Weights of a small transformer language model: 9.09M parameters, untied embeddings.
MLP neurons of a small language model. Each row is named by its layer, matrix (gate and up: input weights) and neuron, and shows model dimensions 0-191. Each number is 500 + 40 x the weight over its row's rms, rounded and kept within 0 to 999. Numbers have three digits each. A neuron's up and down rows have the sign that makes its largest values positive.
After each neuron's rows, "fires in" lists the words (lower case) most often at its 100 highest values on Wikipedia text that the model never trained on. A number after a token or word is its count.

L13.gate444:526554529503523565549510523454564513455495498418480501517492437511484517496491495485534495535468484481514471468491496483568472481503472529441507492477427453562496560529427534462536490500444416465532463467525530460425509532460605499524530478468419488467476495502557464454499430476454487485456514475443548512473593557531510458548536507496534495521495518537543507487497510460542489519528515486538541505472525511515515446523550459473483549512458541408452580524435383509470525537514393493607495471469552439557431533418508509522532469541496569499510456521448480513488490429463544503
L13.up444:503461511499562501584498541524484448458502534478510520530486496552457443490516528476536479508575533483530441451517518425588528486543518455497458491526500541463484488515483513411503494557489508496509429454442534513439480506476587489388518514447523443504504539488467499534498513422470540582434465507525511449493552544547492525497523493518485441512558453566482485527544571500495480525443538491435428463537569469510507515481540480479574477571494551517462570546527561542490503485559550510561461491542482557488481495444413443571466478501524518540484452449472529468487503557447493595
fires in: "after" 17, "over" 11, "approximately" 8, "than" 6, "nearly" 5, "almost" 5

L4.gate467:500626497452489536446551473472503494475428513533466502544496430471510448485465469468516519478460415467521461491468520502503470499577447549514469500570499562515544499523504500493470534497488529541494546501558529523409526471542494555515542486444519407476538528517480538458523434412506493443497528497464511468454464493481516501537526513424508489471569414479539518528413528523452506574458538490505467473472515498558473475520468511406506422535480530537486487557426442520441496439485505579464467490517562536552493474519427534565488458512472553514504475525540540499480608480512561476
L4.up467:541569498412536538487568513532518521523486495492499454611546464493454439511427442435489520455555532407538567487516482412461467488546489515534539424517574482504514436517529520423549513502496505527536537489521516466482473457537566475483540536501581485450514497419451488436515498495492514486367532462517525466499427492517451453477523480489488479542595485488491492519537461460454422533434431502528464416505489508504518498509544545520541489545561503531488554503495454537521521477531507533460468528524482470515513488505488567513443531459497529483423446512480540467500532512479513411
fires in: "over" 20, "about" 14, "approximately" 9, "than" 8, "around" 7

L6.gate412:447484456563539495518531544517606484511461510511434505459508482558516510503511486469484513460549556465429553455462507476520532448516505510541513458558396504622434431526523507493470514505472536481439467476479521527550536468546554551396495469493462457514526550525459479505501551528391525491510459473483489558517465556449514427536618530513493530519448523464488485472554489446496501455537513462501578521530465474443536503446509508426463492557479468470473571476480590525543501504491523457513521478506544467479514543483483482534440457499493585508477486515497474485569488446423502502
L6.up412:570525513486482549605507530491489495528481434527498500479501500401446433549609501468473441551549425446512538518468503510414498436540455429476529510570411521496445466494459497476499479502468539508541537463506501492504463454473498505432509511456454523449495472500598470542504456530456512541460456526503541520462507408488507458478557489432454502473525448472481510522510487529456502499527467478524531480508470532447421512472539539455491496520534477494466493436592518533487522487541466554500570480516502510527528498523458497507452464456608557540486522542514498549549553463525455387
fires in: "s" 100

L11.gate423:515538503482561521519525502424549478496493508507525482429514504500456499580447510474488584412492514461427467509544510527482514468524482503520555522521490521558563473543534556427481468454522512472479503433559539512415548512481509506493540551417529461372592469452443513520508515508562519512431466532440508517550543535614490548581400506512482473538528553514500513538481492494491454558528488517509514427540416489550513503563512520460477473477535523486500495513521509495489481467552516474580524478499488484467474465501489499523555501509522483437503419432489506554452480519586434508
L11.up423:456577483483464481607483567514471620500449490450467482462399498494429542500470499536481410486470516506463431503565456499509519498510517462575530530461535454494520564499558536483473477479538454526484490418507541461520463557475493487469551525498491495528513491516504517450462442532552505568437449506471477527591509510512448522540460541490483505534464516514510522553528495514429461561468493518495510512545534442571479541482463419481526505538439459509555438520485502463475514541528508463557528543573526484474381497463541510548524504438493503506536521486490509476509441454584459577
fires in: "to" 20, "1" 12, "around" 8, "over" 7, "from" 7

L13.gate303:553469509501504572530544534509524551500518475484511452476474548573518544495447545457501419507517476466470402503523542495480465474573482576464528455500453456466533484593487474501521517538539443441452546501486498446528560486493512425555470604469596484485488484450536459480456490461537483510535476505507481534531543487559511486489419535515533483559549515487552495512484580515488547513527446526467540548521508480512502519457473530524490543462514487429539482492434455497556554413518568514500500408571568499453480574525466529575549468504472522545510473487439400493492481458495469533
L13.up303:515535471564500506491555463546505498510501481501457539526489495457504512492525519511515524519509454425527503530503476479517485510491530556528367438516453501468471485439478511469499582529416525408529404500504466490472540534508547492481526446492465436559470499595472558514445537543456504438451461438531450524552429477503429541541501505492501509535488575497511448469487479473522532452480466482490589391508546444519493518471541473493432574510532490498453430447496494538482476502531525540489513552522483446465564519453534473443509473421499563539479545505435559524577493513451439510
fires in: "a" 67, "finstad" 4

L10.gate231:526513433523543554497522518507504478505517489498512529479503414511496475501539526439430467469521557558524562497449464550480526482427516463508465432440540519519497501478516535465524452492374517533494554549549542557505521510484521545517580441400520500465576481460466459503535501451529496543500553464456466472502490545476516500479538488476545480576560467515501417473498518602434456539509457551544517517500574487517492503483511451537585465527497590489510520457496560527483503503533446500538525469523440445517560536472474479472589445449472434428566467451552477504510467509538511460
L10.up231:537438478488546535618558439528543453479487443480500477570514454540423564507476533483483556528424469420565530492477492547553546516474523492486461538456495547515512483520508523521450421550393566427493479448538487472531542416476594512509587478494491572450511526490547489520481488517541500516458510460475504467530512511499476518534506454506557541470448482560535545505487517473548485483495567535486503481452453542534483484500526534520478530525415511435427447523434526521537476416579495527471459478473481518492516463566535478562473470479547514477513477506471460544482482446525490428
fires in: "at" 87

L8.gate265:465476533476460451451553451514547528466514471503522477554592516579555475456467548532526431520507497521461400493456521536517508534485522586460495523515522510471467544466408491534444541509508479560475518483535476544461467509561475472567558504556522486469516494590584463362531526530466565483503528498466493509480526456465505542514467461526429515489477498445536546471499483477527492461568530569458460515418461541501541451500482511484531500521511530485517427422534487488427481437496493521513483480542521536495419444488467537495494434545496400496533493487556514508559565523460486490
L8.up265:522491534508548481491476470530531507490488522477462592570501455503514556491481497495521405456511538487468517529511497512529487476535543500551517456533506533558445452541486480580463503588504493509427547524515565553477500529525517502560495581511466440525513551543516516561558480525444470447530540488561519486529478537593574512506437450517548432475482404557472506526506517501533448459435549571536531562500514523511592446463462466506465530563536602549554528518427458562511476548526456527481530511590556430519490443464506444531501472449466490482475470526515494477477486508502492464
fires in: "his" 24, "of" 13, "year" 8, "this" 8, "her" 4

L10.gate215:543468517500510508607465446444526438412530524594441497541404538542460522536467515497543463427520534499492563510487508472503454577477515534486428509540529496490479611485424471462531525454416557473509544469488480541499430499480449512548477483492560443527537546514494526493457493573489470563536490516483457487440553469483543490529517459458439452556458524486459484515415536477520514523556496511507513518463503521477466437530522506501463471467503544504457530526480509464483428531524491615500455524506514479524469562474558511470451526445420481473423533534455474535516480496522495438
L10.up215:476539486510509518550457496481432471458521531518489527547415540465551486472510593511506492488558501519557548536529538473545429578542534551571416463527524473513504467575439502486538549498412485447493534487510501546501504469472428485541571412499520499419478541510551537467569526468479528556493470493514531488515529494462507490475495514463453477479422502538555534507527521495533546528545471464535551505456502501537566485493611477524480467507469517485548551520437428440466527517572397539500470477513470510526485506463570535438467552514527484559550462533471425498585470482472505506
fires in: "the" 53, "as" 12, "appointed" 7, "to" 6, "and" 4

L3.gate273:488495489478517529483524424476510527506503495416486541490518602508503480482520489518518474495485602526433517438544532477514466448476549513467481476519445496512468471588507460497457543470544506494451550489494474487487499489557507506483494503528466553476510570540492484435534508504605502514431435577457533498526520559409420486469524507534526445488459474507469531429510467515515549535539501521473460530493498532510482453486468519498419557514580530376434549500522488432463452507396541586519531474422462507527529551541525482500466435511556460523507559481543485522540459533429531531
L3.up273:468475493494464520453537525516488486446464506509485550537437488538457463517544483527543520413505521446521546530508529486575563530484495533506471465575529524457505495517531563542550520450568575557489528508559554580523470530478432524503467468412484436525562416470572518447577563548427523409486505532475516493486488461523570509473522508489513485529437520493565437479519512529502515507493524463541495501521484491470493465461412488517482460513446487465420518522551443488498492479535524547440455519488476453554456569428501444511481501452536422420421511520534552537430518515527520497
fires in: "her" 56, "s" 30, "his" 5

L11.gate0:562557465392551531560441524449450440482491497548432542486481535489507516556497539455477490466556402519512480507448583462565452428515518472468556510492467451515525540515492512465428526465506492499436529523447489568485508460555464446493487487500456419474481523470490517512562536519493486457472454487490521549504579454543476495534498481517518430584475484487500520507469539511551519450521515556528477518558527433542550575497504578488503478544496498513551418557525450438485506472447519527498447504518565477496480466469483513487623513506485486462498531536572457566494501446538462559
L11.up0:430502578499471532408516516483497496479491439462487543497437456555489444365512555504428500489478570505548536441514520457510527468456494514510502460514466538436493539520467543483537523491523503505486518498537509468543557520491534504454491571551462577508494505510486538507480537521523441551508550594389449552476568488492481434511522523442545552502538516549488485548464482526468559500507455474446527514511543523481492474405464520489541496503564555536460464457590474503499511461521508451456495433465455517503543463378531542506452497436534537505483458500489521471472536509444571468
fires in: "a" 59

L11.gate164:528438526504518532525492565439588539527584428568478504551493516509463502573484499545470537539536499497519451477467487495441539476482566436454517543455474500454504563519498548533524508452484420392551534513515496436519580610517444473480588499441576467493527495442516513440497516545418477476512479508519504497422472529519501541485467545495518544501473563541470497489503535570531534493484475504521532440493529516478494520549483536462491505566500492489425533602485491497512505529517521602460518516557460488534424529476531510504442475490486479426512438502425523539531524478476523480
L11.up164:589463508435479469464486421448531470352460521530489531448479480503468410498519540506483525520528461503519518490563538475482501494523444545526541486476439523511477536564444489479523463497480461469530541442559561497520568577528489528492519402476529475574560458494546498523537514548500456486517470495485514399431487528473486459499450525462511542553442497510520535464543476546521530476520486423473536495486484455494473520496523462426593508466459459539479416537442507452494475521454470454409442520459530522458562484533535571508512534453468474436488464488441497538480492523512472505
fires in: "is" 36, "also" 22, "now" 9, "sometimes" 5, "formerly" 4

L3.gate202:531494466480566424498487476459516540554458494519500506411530513565537499462518474566395466558513521528559519545489549467516447491507419433472436530502476494576550478489518485548562503533475524484597446525504511509597549399525474485456512504506490492430459485542511569472536450532551505456431451495509511504502505513465455481500476540469473485533530498558539436427496505473487549572535528522538475479497421469461525534478537464528471505480470474529516492469472483571483526498543514556493509493606484491468482497506465468543425469461517503499564473514463430564580434548452540460
L3.up202:549472513464482518529519542448467498494516503516500455476474469534541538515517501538417459497485514532477484515504474518481509537484460521548539488452475407567539482570497537417499550484474585468466518461486428572478501445578556556572451584513480395511516478532499478489523456451498384527469482519455521491575475451449504449560459511521501455460479506431534488480544549496583556514556490567503436481516465475480451486503482478479516496427465546530537479572480561510525437564518508518495529483503513480530483506426572504456475521496411524466524538470526443412531497482507546538
fires in: "from" 24, "of" 8, "by" 8, "free" 8, "to" 7

L3.gate280:483488467587450424492489477491448455551509567471474488508542551483436502485424462435464517461498544542512439510467478551492495512480425481485539547447480447493491545521459521511505452447467479498473522487474454482481552426486528458567514545476487487567480585527518543523529479528500479566544509452560487433505458531532554514427454513494571568496528484497469524517439490561565563561523444451451541556494466481500498489488553459544515460521546524510518452511481492532430471442619534488525536522490473490503490584496507409522441514537499496439511579611515495480466507525504539519
L3.up280:518455508479504539459530465499496479468474439429460472504482513523489495453503556438493474520400484475468475513500540497555457421528527498502449461548488513465454414524471479486488477495467499475481408496434394549483573569481547411520494443485504482512473525467540550523517497516483515507505534381480508488526517468508542504474541499540541499513453486504441503479486525496417502478533463549471497541519545394420511480584551459587438467452474495469447479544510537531504475518577597493489544466546478466421508420474550487496498446491514500421511430464493496560505482521535511519
fires in: "at" 15, "both" 10, "attended" 8, "from" 6, "journey" 6, "finished" 6

L13.gate511:518462488540508559512521563464589556441439492540474501440546498553469461618524454493515535559469489554529534481464493366455525482458431451464526573509433560495465422484537559459491553527489485420535492525544476514536442469498553474519452505517550467450527497527536453472494527479484507512443491512525563510541478441550447541505516560480521537544506515493555505476443531445469528557524557562530479494528469459490568539438582446499481471537498529502538558528495501493502487585521466476505516459498464489477514465549489496518475441496504460515503514490429440464488561445468508568
L13.up511:574522492481528466548497553407507551490467483500473522546535510584519419531494483515514598509504526472503576532492477511471494546518512504450528548453530528549562526512570488508496542514496455438475500492408516557546469471503479498475511535505475421487590518475435525525472542531497488493457454589480502466530467484427432482449533549514511509525462533507542454505508539469511429482426493473510433522467453551551448572495554463512580475532461416452463480397466445563512552534517510493455524467516510506516523521474491541499503532452538524547513460540423468460479496587520484426
fires in: "to" 28, "s" 15, "of" 13, "their" 5, "his" 4, "its" 4

L13.gate314:434561499529485451520528443539463464558505531583470475489479503497468461547470579472457462488497468566534463538535436520450559495489503478566491461477499536516564554528501420542509511565469541472507490514412523498457445476580467473466505503465476521540540542530522415488459513479529509506492373490494506560504506476545449552493463501495443454520562467537484583496517553526554500504559438453513513466513510506545514485491464466509461490493511531484486478497492489492554475511456550541537496530514478461478528582502591432451430489431553476577501405589517547471449543487464481445
L13.up314:597577549490533516547459447591495499496514489538468473486418451429540517445528579513447501466488535511518517520519472515514499534438451589538544440470467563517483460487492523552479467522521440437430547485470488496500567487517504535433450486449473524482453482473528515545540525488500550534485521469451496533421497515499456493520498412465509507508484518549543551555533528534562490544502471438565477483473431562449413494569439523605512528522494500503527453478531536489498431431481575518463465501531501491550433483504507487509574552511463423459475469505503449500531447525479483488
fires in: "and" 81, "or" 4

L11.gate298:483508483482448543478452447466531519570513492519541473514499571473509552493515450471451503487493534534483530531421490509614492467449491450538543500460463504468495566504548658558546532442466484498454522534465512506545459537500484517442489514442487496493484493496435487545504499480447494525505503468479513536537474601516468466503482554512472465460511473605535569501487447482472545487499488585586507528561581507447562449509485524506572506540423530504501459457481478471501538498463526492430460519492547485537516464499388494510521477520515477498496466538496570535485468423583558523
L11.up298:492580464526452518549501447513485425522448520478456515451495524520427477478487441574487520401476494444572434510530570475570499498522460512477542476443522506461419482528521507480514557473464413488532497524465509567495465503451485525450484574490425482570607529476509576436481475573516435508547465514497489461540498437504556567534537463486516458482500484477456549466507525543505485496475476525425548534547528465542498468479578517457566506529485440529525461459514438500464540436483511543483498522554536477515553465467559515574541478552499493474513535530520568502502476453457530543
fires in: "a" 55, "action" 4, "one" 4

L13.gate380:542534597532517552516472484445600478548497501463522506603471490517455502545470510532505471501492556541555526450513510483529536468523495528530528505447439524560478558432494439477479507455474499537506563520511509493612495494567492413460499479538466465474524534509517447492564516535487518483542520487445464516498552513447463465540476495452450570467545523475500467469500564521437504514505494403463519530474505538460504475539495591449499534504434461582545488434565520481498479551489520539526467532437520520461565566470522494460530459478373503515495458529574595506481495488507531494
L13.up380:525527549457524531475466478500577436482560504487535537527492483519490508508448476502482548487535576546541494421531565453537463510494524536529496452450509513549539601516513563511439561429539476516460566475480484471518489495490504497422501521527442509525540497470486438481522513571494516482460527432427481487498538496537435430534475493504425477424531536470489434511513536516470490563516522426479551534522541516484510428449410510422482479504503480593549457445551545531451496522517533540483511467432502543507486457429475470472515484473495460475514538508620523567539535583460534526
fires in: "the" 49, "a" 22, "early" 8, "late" 6, "first" 4

L14.gate508:476552575516421513560575622543538495453479542472465431521465526485486551513505469464530501465494503519498513509578565504565478454508472517455496440521462503474415527456519551527517508487529491418479567537473513525501526456492537531476483515481490531517430492510506477420497541531580464523463448449542558425528590437511491435453491573524500455465444457527472462479467481522456565569519504479495471527520484461534507529444443513473478565517480530510443519515518521424480451505425572477463488503583473470507540508522488499497490473512517438445519505459536489498557501409486513590
L14.up508:477561550517385520529585552520541519529487518524486444516472575452524543538505525538530549503572425540495459512561492409499504400484390496451501458526520473524453506473475470514511520423511502547484488463518537525491455416456519572490487468496505532498484472472547486495419558495549523518497443491517530490440560458436522504470524544561467520505487434523546480529552455507495554540447490502471456493503444494566561555473508470511501525512495580494470544530521530509471513505498494480483417494519452497511451521538597478447455462452537408474492536501517465427490518522550555545
fires in: "an" 88

L12.gate44:544478446458475487577501497534513491510481610485536493501440532499525477491528528495496506489487484497579525479494449505481587495416507503512476469516472529529513491524444514484526495452543509533513559514476605602517585510528517492534464508481498460525461527457532463509536509442515515523477545533552455468438526555532512501444504514425536533479501407565416489542499410550499447527589534567472530478556559492533503523549460492415530460539449521487521511473536475414452501481496439549505525405562505526525536468440494492523481510468457572458496472546494508460521571443490564516
L12.up44:498457553474472465409506510494536526473462486466466481556468568505527512497507492398529551447453586547549489452532497523494544468517610520521524482496524559430549459527518458474466537460515509533521505459523572570529561506498577497461477496461521480530498459460543443499510486546521504546475510521515466446475548545527480528483542491559476541497491482550423542516477479544497489557472469420537540491523521470494599424459491556473533420452453492556539423500494458479501502433484421478519474491509516540553571521462451460442496513471441545495544507531497450418476571446461464495
fires in: "for" 31, "to" 10, "not" 7, "or" 6, "and" 4

L13.gate474:478475472471478512493489456511487438453518493487534487534540520439560531409473595403512488493502518525480553502514534503549516473551465540505488476530505484481543431514502515428540464459577490484385620549507505471463480498550493413545440510520473597469441471555586502495512420489480492485434480513554509477504557492513490411473499498450436504465478477524412524486476469587466521542517568557487509546512491511521468501455460462470529530549472489488478477501507412484478572460486497504521538541494496536504509567456476553504460455452551514517519435521507405483491534526514519488
L13.up474:513477572485477443492552436470538425498464516436491519462423481482537403475524577405426471465433497539483461611561496488556493552531501550530518446492483451473560453531504491445513529528513532497488516501464502466513561504514514481483480580505541537510567533577540533450493460585539440499556476484502530453541541530426469435576478458529517450469455459470540433470467543528464455452488540512476524458510517565479461505529517430504538439502509449573536455452520422537541517485499454495447508526494495464531459480490524522514527441499523448431504499485538515495457508475470515498
fires in: "a" 53, "known" 6, "each" 6, "everyone" 4

L6.gate373:548482482469512474473490517510529539531427431549490437522512472441540475474500519482506522485444493490423478570527467530456477569494530475504451489535571516493469549473510526551464585565511511398496487557496489500517567516480585410506493523520480482452553499475546548458475500533528516460527478450516471478536490444435497524541480538523502507430519520497516508478541559445469498519510495467488473559477518489483540486541528454547510462529494455460465501518427542393373452481564418614449543468537530530500447514588515481577493509529506504451508528504549554421459502514509530506
L6.up373:551454511524520529549414541506492431468489471559497508485531470520564497506453504571466551503495430522486473523470464505396500513516549523499484520457490454497521456616525499452517491480424514485506565523549478510465505463514593509530489488510474504499525424508540429410395524572566497560541502498471557529492519526601533474456519489521502536496413494481518479466482536529503532556548485547497452501433548494493532514557524552547427520509518563469462534513466472459507559459469529557507542464567475505501514409515540499493497435531469424532517481451466532482566542545526455525
fires in: "of" 47, "as" 20, "to" 7, "outstanding" 6, "studied" 4

L13.gate270:415496471542499471546460521529488489514546468515517453508545486462458531487582515528458500513485462503578494536484459601448587476581522482489478437479536489455483556522495410551542478599475479530559559547508543507529417429551545449496475545459515548542524527502485494528547510416482496516512445466470490528531512510493527514548496488502481545497537436515457470472432532520493561489568462517551526529468519561531493435470571474435463533489462436519429561503455487436412531507524549539516557523469562473547570540492479479539510463463530559516490524506560449525514514495514559504
L13.up270:478470509496531533504412529506472528506585475426463474492538520512448422552517500487516495475529459475511492563516535545521571493511579488527515425485479509464475555511530482547477511552489495477534600553505462529542507442504494424539514544480546546475472497469491492514641526459538459487528451464533500490454574453454462535546494477477554509441453426511509556519429611492521475514507486504544548510472463550523494441536570453526521514471508491549541495468446457526429505486465533522526531517507507498495541506474541460505500491560506575544473619483559463505464492460425582504
fires in: "a" 24, "was" 16, "were" 11, "is" 9, "the" 5, "are" 5

L7.gate424:495453474528523470536562506531465490529497523466469559525475523525460437405427489485505465520426519500531512416460475445546478518593458509494554471460448542545519427498559434508489539530428446442466494464516498517456500468534531475448520524545539442488604477456538441546507429520491559404462498498516472522494450555530505528461515519529464544433557526486538471449492470527466466501479528527518489505505407423488510467474531502447483467526494512484541514551482552474544556529531525483575476502509399549524468496532483570564516553500532446432524528512553549529456534500516437529
L7.up424:566569404549452518543526503532571557484481507450521465445493464508536559506432444512419560502513487541476483539501453426491426489482490508408429554492458442519553482517524490525479442502546513531467494437557467532453489488544547505490526509509485451519490520444544550438547437422559598486475423501478496489469548497470481497517496441455508500517572500500541513468441468480474536486532476480517510467489555425509497500489490494497501523488484510483465485506478531455473539510543563504570541519510443553550510558509513517500549470448453558472534459563468614469483515598510431483
fires in: "about" 14, "around" 13, "than" 9, "over" 9, "approximately" 8, "least" 5

L7.gate206:499476514526420530540467395499434452482553508531422525550492561513497481481497544532540483472525519475516440522487454549515511516477508536521456594550544546468379511511407468516495501493473429508454502510510535502530524459449459476467405464453523510443518519438511454537446484483515525506457461487522456471517480526458509503468535493471436515577604534428522518577459551544573491581523503413525463513541475472451501442520530488456472505464465482480476467528525517501449515555478488577470417417543502463507553529551475473499501493495530557465509489448502509485434515478523458471
L7.up206:506497472519497465432549489446541510491503558511502477547446528468454475486484512476485516467530524419523529468543450586446554464448508475512536535512490549524550540480491507419440445486477525510495502543441500511490498530431496455450455489480496503405456494531575440550523486514471499514478500492520514457507506487523475553537495495519492515539521503523477494447585516561537551579485491438470550389487488462542490515466511485563492471515516470612528444465569465569522484529518525391524547546475494518553466481534481405425502588486511496484476440553536469501444475433569418517
fires in: "and" 63, "or" 12

L13.gate298:525516581502472503531438563496518518449425520474497426534511546451509542427528522565516507515493486463533534487521495584519462452511447528484542450592503537504526519480437537536502421540433446544495497501499502475525556497502502502503471491483554498544514504469496476498524519419509460502537517471496581549442504483509517480499467535505508526471508372516457475451490433525525529489465486557476581602473391494470483480496418537525479510500570489495478499492497525459521600452426608492455476476496439505530539538566565463467507498514576554492490473471458456482465468535472544530
L13.up298:486539548482502493527528477520531497424463524504500465451530566463481514526488650552473488538559519485507549551523496493507413426466514524407495497460519477514454446485439535543390527467482512485426505452485547501551512431500513497468514517495509476570619499474571484504528541494488489458489526481472520549441489394420473521468438519459542484463511400459487499429497403475453490537503514573481491595511517524553545504478478509518538515535553508456517488533470497522445507479502504463441498541459462491497508536489557507543434479515502487478489461494510473534486449440531543477
fires in: "an" 78

L10.gate150:564496580544469497525521462525543549500513521535483477444435481498548567517510494524521566428553556462510480529491515574541423480541494549483476432467530549485502560538489480567508505521462517432508551566455548465554475482479495473480474483422430495500543496549560480481554518531509452478527543553506495435504506506540486511517504559540499458484486390484442526422455437473479486520495500607446518530484524487558456535498461502473438525567497564497444455457603536459555487524526500505444550471521484509524572560463467480517538498457513477530494532564495479425552494479442500440
L10.up150:391480547510497447467506512438571522504496516434530506475479535536542565463426475487566505484547477570542491485520493528482484460483486497488462464464411540546455529512451479588509511488508557514550520460548510453442533444456557554602547455452482487568513454495562487490569525475518479497573578564473541497435522453477551440554510589596531537425479456518449539468512469461503490469508496527500461499513474545494418534538504503509465477552580557477521482529488451515487502485533463457504493496508476498481490504577502571530477514412490474483504492486503515453495442500559498553
fires in: "an" 68

L11.gate292:483397463486534476440500501410447510413568461515505480400434508539482516531546515461480472516555499467529432416466512509484493499488500535496509557526491431539508519458552484462514494513545505446529541493488496482507533534548526451514494489549523563575493491502514514527544497547518475524406565499509524481528475476533563429534553555468422531499517469539498502519458560545439505565516444492496483528538533572459472478542494452528540589524417489502477502564459528475519519457596439482434407501520473531441512561491449502493530540469450514532497536533497432446481479544458520533
L11.up292:572555516529469531517456468525527518544455466483567451513480523414527445485446581539530531446522425533509542452592533484544464539482476422549494531503544536516515529554452477563448497415415526439466472479516552483488463513441457467535496471501463488461499518448506456514438513494556510490511485480493494535502457447479499542588422510540523523479533532434442516524481505494485500485480469445426453507451496518461521531541450559467478555454482466498517412501489495568464530458475474574465516545542544537521444464487545505452512462478557570505574444449536516516490462528572544458
fires in: "is" 63, "are" 23, "was" 10

L12.gate450:457468462430454514518553507525467461518583530493496507604462579479500460487477523528464486493465464512481510471515447454415516478523490500578439543463502438485495511544425453531448504508541517442469553530538506473477504525530486469516475523500505505558462482385592518500477485504460555455528543487508560499492543554550549557480516465487541497516468500485404502488517467538539524521554510471490494545477485522402488528482513494456494516506482554486494512484545477470403509519396499565624470507527462485488547418427502502443578481508509533444565510478507476516508432501556547456
L12.up450:419463486543498510503423545440410512477555542527499481520461493462442446530459537507536476566495538463497557430456497497464495523457523533501543559494502511479575491546480526543538598535459466560518532503512560559525514489499463521537447514455492462490460578484463435518535515454453494451551494517522452546518501491460553516500508476442446516483514494556562452439531480450509475488560471494506478525436493454474512508569481503543490604469495445548500541555458444532460583408510452515525436392438465508529453528452500503530453487518487465523521559529452497509535426513533479461
fires in: "as" 24, "and" 24, "died" 15, "but" 4, "born" 4

L6.gate134:424490540528509567522484486489578511476524492584472474566500491503509414505551514461414502500491565513458507461522486540467514460529520505530486548536489540504563482526500465480435463419494602520463538528501392516524532422477486429516530508494476485509524488506451449514485548506562516503391411503524508494556576569540554494485457541511424464492585433525444489453463593535536565414505482473521436561539479431544515535532480474484541532484492522498532472501512487511483484511456449527485477505524551499467562529550517499532464527489482474500500426484468509458499441485514559542
L6.up134:442467513486456591485555519481568499501515499502533481599478531493535534504526487451491463479453484573473558453473466415503516434515526499598472454463492500521536481579455577505490534475541514519497516559492464377447478464439470486488512543468444498496520403479522497527497501499450527540453505524521452470441559458472527493481545526507485445475546466461499482489511454530465442502477478525518463476513434487564461447484502418497548463612552517482541534471580526548516484522458502465509434526445519593438469492576490520571550572475541476444506501498499518544503488491520529503
fires in: "one" 29, "a" 29, "each" 10, "both" 5, "any" 4, "all" 4

L14.gate102:549507531421532505541487543474459498496587469532488469501488513412457499460410482536552601499538458470547517442499501480475562414468547492496496522524461492463470504472554509486537493578579488456570559441512528450588467505539453470516480498478481532534454565518553432504491491530420505426485540473491428494529524486444533471499516505429492567504547452509516530426528447533528445479519507476497463609456558494490531526451521502511527493563446440579461484475498482470441481496461489521503471535527543540511494562496540487464576539505485491478419451508530485524556453463514528480
L14.up102:501410504528480499520478505566506519439509471475513453548454474431509496471525456510534521525508460504558457528503519507464484496485552534468473488526556476445436552524519469507526550468535524512568556508556567488523502514545464472484554468474555506496464495539498517511484473490496573504442490468524472515486467506548474594522515474444521503530451554517513507532443426496482535519520526498502502606547527568482473499414444505443529572476409473569533498569418447479466476401422523521476549547535585537566516544476550482444528549457521520488505453431477456541468464409466524448
fires in: "is" 69, "are" 20

L8.gate289:458448460485455483468516498506450535503473532508497485468515581432430430446540511492570537450454447513548515497516474549505525421504453459506471473519443516525496565509527470545472459496454458526530548437480567562562529474477509488523498441564485580500575539521551512530577496535497513497457477545533455463524568520538476547523512554529511568509456469503413485466530437478511489569597550429520483447477487524546495578484492484491478433460474530462518502530547502486459537540415550533481535557487470576485569478502472521461484507456529578479436496534498490488524522553515485596
L8.up289:482528501528484521530538529427537497448484459479548475483478487463463510472464516457574496530486453482504565532469529508443495456474455486497508514488520542496547414489450521427488468525501517521513449517528509484494524440499501585528454423460532506527466440491507496452456496474474473511461522467408523445517478493473459449552514536423512548551487487514402468577500470522518509526567441534570473443567481417467502499497489499451500517638496565452487450477485556586502547495474476503544515519430496559492465539490543408414549492512452455456507437533544402530526475489523491499
fires in: "with" 36, "as" 18, "or" 16, "but" 12, "by" 5

L8.gate39:470509469450500407497494475474465468522484546489470508471486488567471503517507483478544470443445503464470460508484602505548566466489435501517519426503492495477398535450592485532518560469445591470517466482490564553507529525506563484494569499514533475537498551484500433532450436508415482573494470457411508477500440481500499430573520526512504469464531483523472434528482510541554501454582429547496542497499510443457504498490548448471511571546484524468534511513449532540553558504513449583465508530510459463516517509521477512523423458513439472455453552481525572453452531538487541481
L8.up39:549523433484475487473498544502557462475407462429536515499554493553463516540506486425497537448580479495436485534519530506475537488511400506506527491438519486573520510498520531499540543495452557539484438486460600567486509488473456427512586457482472458461512537540505511514505443511500457555475463552497539513512469516459520579506546508475554493457479537435547526471498546494490515470479490573458457478548487477462493514435483506497507508514498574488499550472483500498465613467484568567426454572582469489550455543489565513526412482461447462461512517507500564534420544515497512505
fires in: "of" 54, "from" 18, "rodríguez" 4, "s" 4